config.toml
intermediate_size = 512
vocab_size = 4096
norm_place = "pre"
rope_theta = 10000.0
rope_fraction = 1.0
tie_word_embeddings = false
init_std_qkv = 0.0416
beta1 = 0.9
schedule = "wsd"
final_lr_fraction = 0.05
doc_mask = false
MLP neurons of a small language model. Each row is named by its layer, matrix (gate and up: input weights) and neuron, and shows model dimensions 80-175. Each number is 500 + 25 x the weight over its row's rms, rounded and kept within 0 to 999. Numbers have three digits each. A neuron's up and down rows have the sign that makes its largest values positive.
After each neuron's rows, "fires after" lists the tokens most often just before its 100 highest values on Wikipedia text that the model never trained on.

L15.gate239:517494520471457509542491528530503522494500477520495454490487552491500490501499530482519482528445469493521496488523489503503495483519489540555471504482479501510537467524492512477493528481498509507478507481529500498515483532541510484541528480474515478508503478483501478484483447533524474483
L15.up239:505502513528512462512488512466502504495517490469503482516480488522476513552477470517500505528522488504488493541528572481492505495460526516502519520486528494484568490508497527500503505496485522503515537565518550468488512510515523530475507482487550540519521510567509530495527528490542484485
fires after: "\n", " (", "W", ".", " there", " There"

L9.gate260:522516511509520496484496467484485543496486501479549483517478488543482466471460531468489472542534489513507514473467497488490551526512518489487517563522487494486525502520509482530492526571506492508486531452521485510475473553536497481509506535497560485513538491510502453468476494533459517502
L9.up260:511462479524512525511484495529537467504446534536489504547518498507498515500457507463469468489513479552468538520499478487546485479472524504457474528492437493459528477528491484501490535485550525533490532482490478467474481504481508493511490462479513533507541505487538480458474484501488499525
fires after: "\n", " the", "|", "U"

L11.gate352:529495501492464572463493533479481496484488458495530481520469547478501489480475495537477493440482498466514515474479502502516544495497500557530521518489475491478499529524514505506532501504473526483476524506490471478475529466512505488479497466510432537505495489515479473492511482472532509514
L11.up352:508490448480484481500471499497524503504508514510522473505472475485515519524512501491558569508549508515505482458455463479458493508488504506444484474546529494505519489473521552528519516504515501509536549511466509469513470537490518530501525483497521456510537547542514497480491530495529487494
fires after: " f", " S", " w", " sh", " Sh", " qu"

L14.gate182:448496512546528530511493462476512511543526511541503497532504494480463464529472496480513454493525501518538530499513518500535501533517514499498493527496484539479470478510549508503490529500480517471489510432500486466493468493541491491482546494531533487521534504542486485487515505535552459519
L14.up182:468491532537514510501513501483512445538455450531494484503505489517547469550503517477519473451552505515503508527515553491476542491494473442467518525572502463486490475520506472476496491477467486471490496469468517490488498503471521518502537500484513469448511520515472538517545489505496528491
fires after: " |", ")", "\n"

L15.gate418:486549503473529532532505467521481527476459497475488518525473477474449498518538465463517512485495462461477504518516507509463512560491510529517544508514496483496485520522498498496469508479521490486508492570532530494508480453478425469510523518495540460540472483483483478491483496509476478541
L15.up418:441529541538532513517482502479543499482520476477446516529509504492507485505488494486521485477553483509523513495506526518511505473513467490500498478497456521512490528503550522473470530471497482496526512489539501497544505485499483461519478530464560505530500506490480502470534478492465543518
fires after: " G", " V", " H", " g", "G"

L13.gate275:491527506400540500504510530463476499447467520512509472547487506489516466510518536462492487516483565522478487498521520469520504502498483505544525502464529493493550489498528551505497497476503500537535480497487518510501521517516499506516476488482545497473487493525505491523465549492497491510
L13.up275:498488544481490502489515512502462530494457484550495486548517486526477487510522479471535467503510506527475494468471499526538530497446519522488488482491506504514495511485536484498496523527480459470499486468469525501496505524466512505516497566485497504477461509474534560449482492497482515497
fires after: " D", " such", " d", " known", " to"

L13.gate140:484451506449486518474504508501462519496558515518497515483501542504531490485503515535476472466503473561539493506512453496489502473484520539550484522526485491498491503513495551501503485494522517526436484463490477449500492498505489559488498497504475507533505466539476453501512496522564479507
L13.up140:513497459473496492526504459473467468482515548519512484515502493481490450521503514517482508471514513519464515517551490516484488511501505522530529460532493451537534557502529538469518527474526509534512535479513557544460492524514549516487491522510497476491517490480459511465506470502519510486
fires after: "-", "\n", " \"", " (", "i-", "=="

L13.gate344:531482469469537499528508552531498507456542493506489489522467460542489489497510518506497514496479491489479515528469495494497496492494499529503575487482489458497543528504503529465496469475484515531503518499520511488509473495521517531511463496511535519492509506509461465453514506495573516484
L13.up344:513518513527509473468534573527492489478519490491464514520469549492480501467525490497524551498480474480476490491443509521447500535512496447550504503487460505519526500541535466493501488476486495472495544527557535498507495525512515483498447524486537476459495492461515494508520496505529499509
fires after: " d", "\n", "|", " N", "ro"

L14.gate486:538490520506497477490462492452485494508470514504475502531481470472518506510484538509494500527527460557476475506466482514490508503491492521552521521494455470481548514534473536489522483490460530502477496457505502483484484466507509512467497586508518485523525490522543500491480537497496520504
L14.up486:537489535502490550533516505513447490477522523497512508527498492491544530515489488516522466483528475510513495546568479483499472485543511469505484523501495501522523552531499528534520502457508525457472534477490501431491515525482489486525490494454493514523490502494503480494457477553537505501
fires after: "\n", "-", " \"", " [", "[", "/"

L13.gate21:498536463514481497509550518501529531468507524530494486545467483480494502498506503450498485522486478483506497549536517479525492546517499472550527527496499466493506497503489539482504531503506498566512511499459499509473480459468487492471517479439502479540504453497525469533513558538563471508
L13.up21:538498498544537502474507481514509513518496494526513518486506523494483454508481468486497527513485476497513459462492496506424473456522502514502546506468510544490451571505508510497493532495503462487516470502511525467511521469506472562483463479463482493490535558486508471522522499534497528519
fires after: "\n", " G", " d", " (", "G"

L17.gate155:501528493464494501536469519535458549479492533541513510542480484519489487457512479496530484460519537496506545509476491504503476519506505465534499472480497473456531534479542503495492434498545466529528477501528434508517490482517534483490523503485486484544465482473491518513560493521489519476
L17.up155:462525517522509531504509515523481516450484508490474475489559516523501462525485544509453528484486511489482516512485503482467474528535531487475476469496459503507537525519515510509461485492518520501495522501527527492549457486493499515507523523512489512501485527493530487518517457534498505497
fires after: "\n", "|", " /", "-", " St"

L11.gate391:532500451481536467531522481439472527494481509534505483522471534550475510517485475472487485494518474545502513527488498490508487499513555498487469507487534499513490503484499509500492501535505560492520490496516499464481488480488544485504460503509522527554524504508501459474509499539560500495
L11.up391:522523497511468498524503523528488507523505532487467472510468525485504489522474543479452499479522532496468497488461547496500549493510492456524487517497503497498510489501505471494502539488483490527534473497477504513480518535499477516457509498492521471471549491516458458525498529470455513544
fires after: "\n"

L11.gate437:471488509512508489513502514512458517503528458523460522486512500467472526513435518488471470498459498513473484499502517503497523501525494500535491506504472487498557515502503514493493526492501520529501487528466517437466495472516517485469516504496480505518460486508554516491499518501472490495
L11.up437:504500583450475501549467523504497506524519496488528515468558507465493503477498497508526441475525519475485494529496485485485500486469513547472450525487467536514517506513488519510516451497492486530505460526484487471528529514519471529464541507508496519492474491482549504511496470501558487530
fires after: " v", " V", "V", "R"

L10.gate280:539480512525537498493455467476495532504497485541550493497458525512505474544510510470495504526498501476524545512496508494519498494477507468489502523485511519470509462482479506505504560508527510494521481464521486468506496502505512493452523480483539461540486509533510512501535551538456519505
L10.up280:505493508486491466533493505492517483467482465521559524511478488543509519517520465512491489505496507519489520526526527463499474466497515519516527529484509521469518534466498525509529538528502542493542480531515522479509515492502524520504496477499519501514510535489482468525497495512509517492
fires after: "\n", " did"

L12.gate236:487525510484535484508489514537516489503527505521524504506463493431488531517497488491504489488517497526507504474488523504524532522545481519521473524504492524458559528498516508493449551480540509512498481469475491510477509492539472499475487507497522505533551472522489512491514523551486488536
L12.up236:493494508524508495504513527518486495523540495522511487474503504446490515496500490488524485489522494521519499458481533573510508510542465474527477522495473550454466488532465478485488502490502473467501448465475502515501557524572563482503514501504523528465469523512505517528498486520454522506
fires after: " |", " 1,"

L13.gate313:483512510482545521460491529470568495500503490531510453490498500508534534541480500516503531531468453485458455524545492491476519485474485500497530522514507511470499521479506499466499469510476523453498513514487537471547473486577456518541509490460513492493490481517527476485515490467512478486
L13.up313:539509475510500460515482496515488510510517511540532511472463497461505504500528555491477511550522454515541464525526503496502506541508496514479495498508494504485455487533491555513464506512496490499456505493510555496488470494541510486495472471510554504511504522520529489485452498538522477483
fires after: " y", " W", "W", " Y", "w", " J"

L13.gate39:576520536527505475512504497513503537497512481467542482502493511520466506514531484482465528483477524488540486501442527494466499495535542482487520513534567504517481465505487543507488480497469510473512503504526485532496489508577521547513519491544493505524477454526551513533489501500474509489
L13.up39:481528485452529495466448534504482524465457495516519478514479531547516539510483494500494460503509491520517484505522482545511527486491474541548498568498501492524535510483480487469532537520524521439510524520472540491508506484493447498472443490456466514516539491481511501513518478524474510482
fires after: " b", " wh", " (B", "ott", " th", " Ro"

L10.gate196:477535522508537509516533471529496530507507504516496520537479524508476554524514524517539475510535531482529507487498490527511503539525528448492457491506587485522495482472525508511495483461482507532493513462524476505500488500540489523490505483493529510556486479518517486495483459574510502507
L10.up196:483488510520472535497505519509482507527483465516490499491508481517570551503497532550549491506492513501530480486488521520466505484493492479491491501509540523526535468505546484487498532457460506507504510532513516493524516552524481544486477484483489506528472463495510534474494478529564475466
fires after: "\n"

L15.gate367:508467531532457486512468533524464508460514464516511505527504516470481486501489490495499516509506531505500480493490502518497495512525496512480533512531519531469498469463519498485525502522549497483529509490489532550502509501495537521512531516497459475507487474507538524532530522458487511492
L15.up367:537518504499493496487514463494518524535526471496432509483460476484475489482482469505532461487468491546489501485497494450542480510522513466470516505506479489531503531465512504499506527517508482458516445522519482504481559534503483528473519504547517476492493502565521494451516471530503520531
fires after: "\n", "–202", " colle", " sele", " a"

L15.gate284:513553512502519484464461491489453518495436491531484505509519509539529466500492454506487534475507517500499492478516502482520499563460474512508485514509508505507530520469539482496480488522510523475537521518520498494497505536491478475479508509518489435500519546526516473487538495513474535522
L15.up284:488506481485508493485513535502487507445500490543483496487505490528508489501488501473490463565496503534504512512450510515511470513461496477503537503512509469506476526496504530550501528494490557492542497516518538484519479491493521518497475523501518530548493476513498450478545494469545471525
fires after: "\n"

L12.gate374:518514472478578473466506507457459532496498471503501516509479484524531451504516515480481480477497522483490491484514478490524518500541499516474512540487508493475503536461502473465471497537501523446513487513505527475540527501526460522523516480459496554520470488523507525526510501467470526500
L12.up374:516469470490532513548536526475458535499515455537508486466471518529501488506498518564538480531519453541509464503517534496475473470499517527492469547525513506455525472515561515506506493472479452486481514487511488527574471538499509481511496493505479477482480471535481505476484476513468509471
fires after: "W", " W", "S", "Y", "+"

L12.gate214:487474495493513547481468543513540493545494489502511505493487508537522502434498459506465493557510515501488462479497529521508486489466546494536476503489495484506541517518470512535484515505473453575497461534508518500480531511518510472515538488503505454528493471483468533550517539464535454450
L12.up214:454473501495524487498465501483511468525506491480482502469523524479495476436456517492476492474509539464426480507481500504519503526519472471462485460504473471517527557480462489521527471510525486524558468490530484487498561465551479530478548483478524511512528494500511507522509517509510498441
fires after: " A", " V", " v", " O", "ounc", "A"

L13.gate83:488529506471538547466474500513550492518526527491532557507488465544497468500497483450510495494515482503498531536510470503494477476534508509521520482477556510495510537553467487504466490495508487519481483500477485445490514485522503516505505507524517490532560491466504509492532526515500488501
L13.up83:507541527477533488454505500521509491489480506484454534503460474510501499523515505438500518498480496481472518489518534486503502486534495481536506520436524538508491519525508503525480534436487545510507494489458541504495495474534506463533467476465492482522493496511484482477499522479520511522
fires after: "\n", " g", " c", " G", " |"

L12.gate423:447535522492502528467467492497502538477530566516452509527475494511476501536497466510494517482534495483543503482540471498475501467542495499527480491463504485510526487475448482478481486494520495526509514487490482502550474522523531552510475474527555513534540463477486451509493481464540467500
L12.up423:500479468497504532474519562523529515477476514442452524478495547501515542535513510500507482455494549488486549534527466491523495497517500476533490493464512502457485511519510487535493507499530498582453492478489505492511504497500480506538494501509524506478511520490473477491532470482514522477
fires after: " G", " g", "ab", " mar", " sp"

L14.gate136:514477516497547533538482495510488498482511514475476535543512505472491442484517483509459477507492452490443477547530444528506504511526468520511529520507504459456496490477477573537488506511491508531490477459503474456483486477532487498512495525521450512531496493506510481495494522485524470523
L14.up136:495485523486500496501486432458465503570495539518474513535499479523466522517486469508502495542491482515519504493488428471519463462542511519513507479503479463506509491482487535525542484485449516459505539496492472491479471531498495512480521491491523496504482492485463498492498517474487528479
fires after: " (", " *", " N", " pro", "-", " ["

L11.gate304:530465471504527517470492502473498525434492523513452504541465528514501521523455498453475485524479515524462499502501521506515543508518481512474490486474503471480519506488520493504497544466511522561526483504546507478465495490546479513486527514518487476496525490513525468519499475537493440562
L11.up304:479511496454482484450565486489494537456478550537532478492483506465530543482513476482473517517498513510466488496516508506473539487502514514473514467514498519546461540517501476508528493503469532496507519558499506476515486498470499522520479488521519483471506522490500561496524509514521467520
fires after: " D", " d", " G", " g", " J"

L11.gate24:512494516475542517534434538500509548472469476510487512564493504507484467525530503499506474496503533467462499512500493544532518490466476520509475520501537468520488554490525503449528515480481512517507462497540484502517518516509465477528498509502555489506522506483466461501503509469508464545
L11.up24:490489506511526476539498512503510516526469478491491495451483518544508489484525466497504497511490515499454469505485501514515481520490481500490551494529486484514487496459547485474462539513470532465529449549491465510497492493509446511510462485451509496488479495521506483527471529490490536507
fires after: " D", " d", "G", "d", "==D", "D"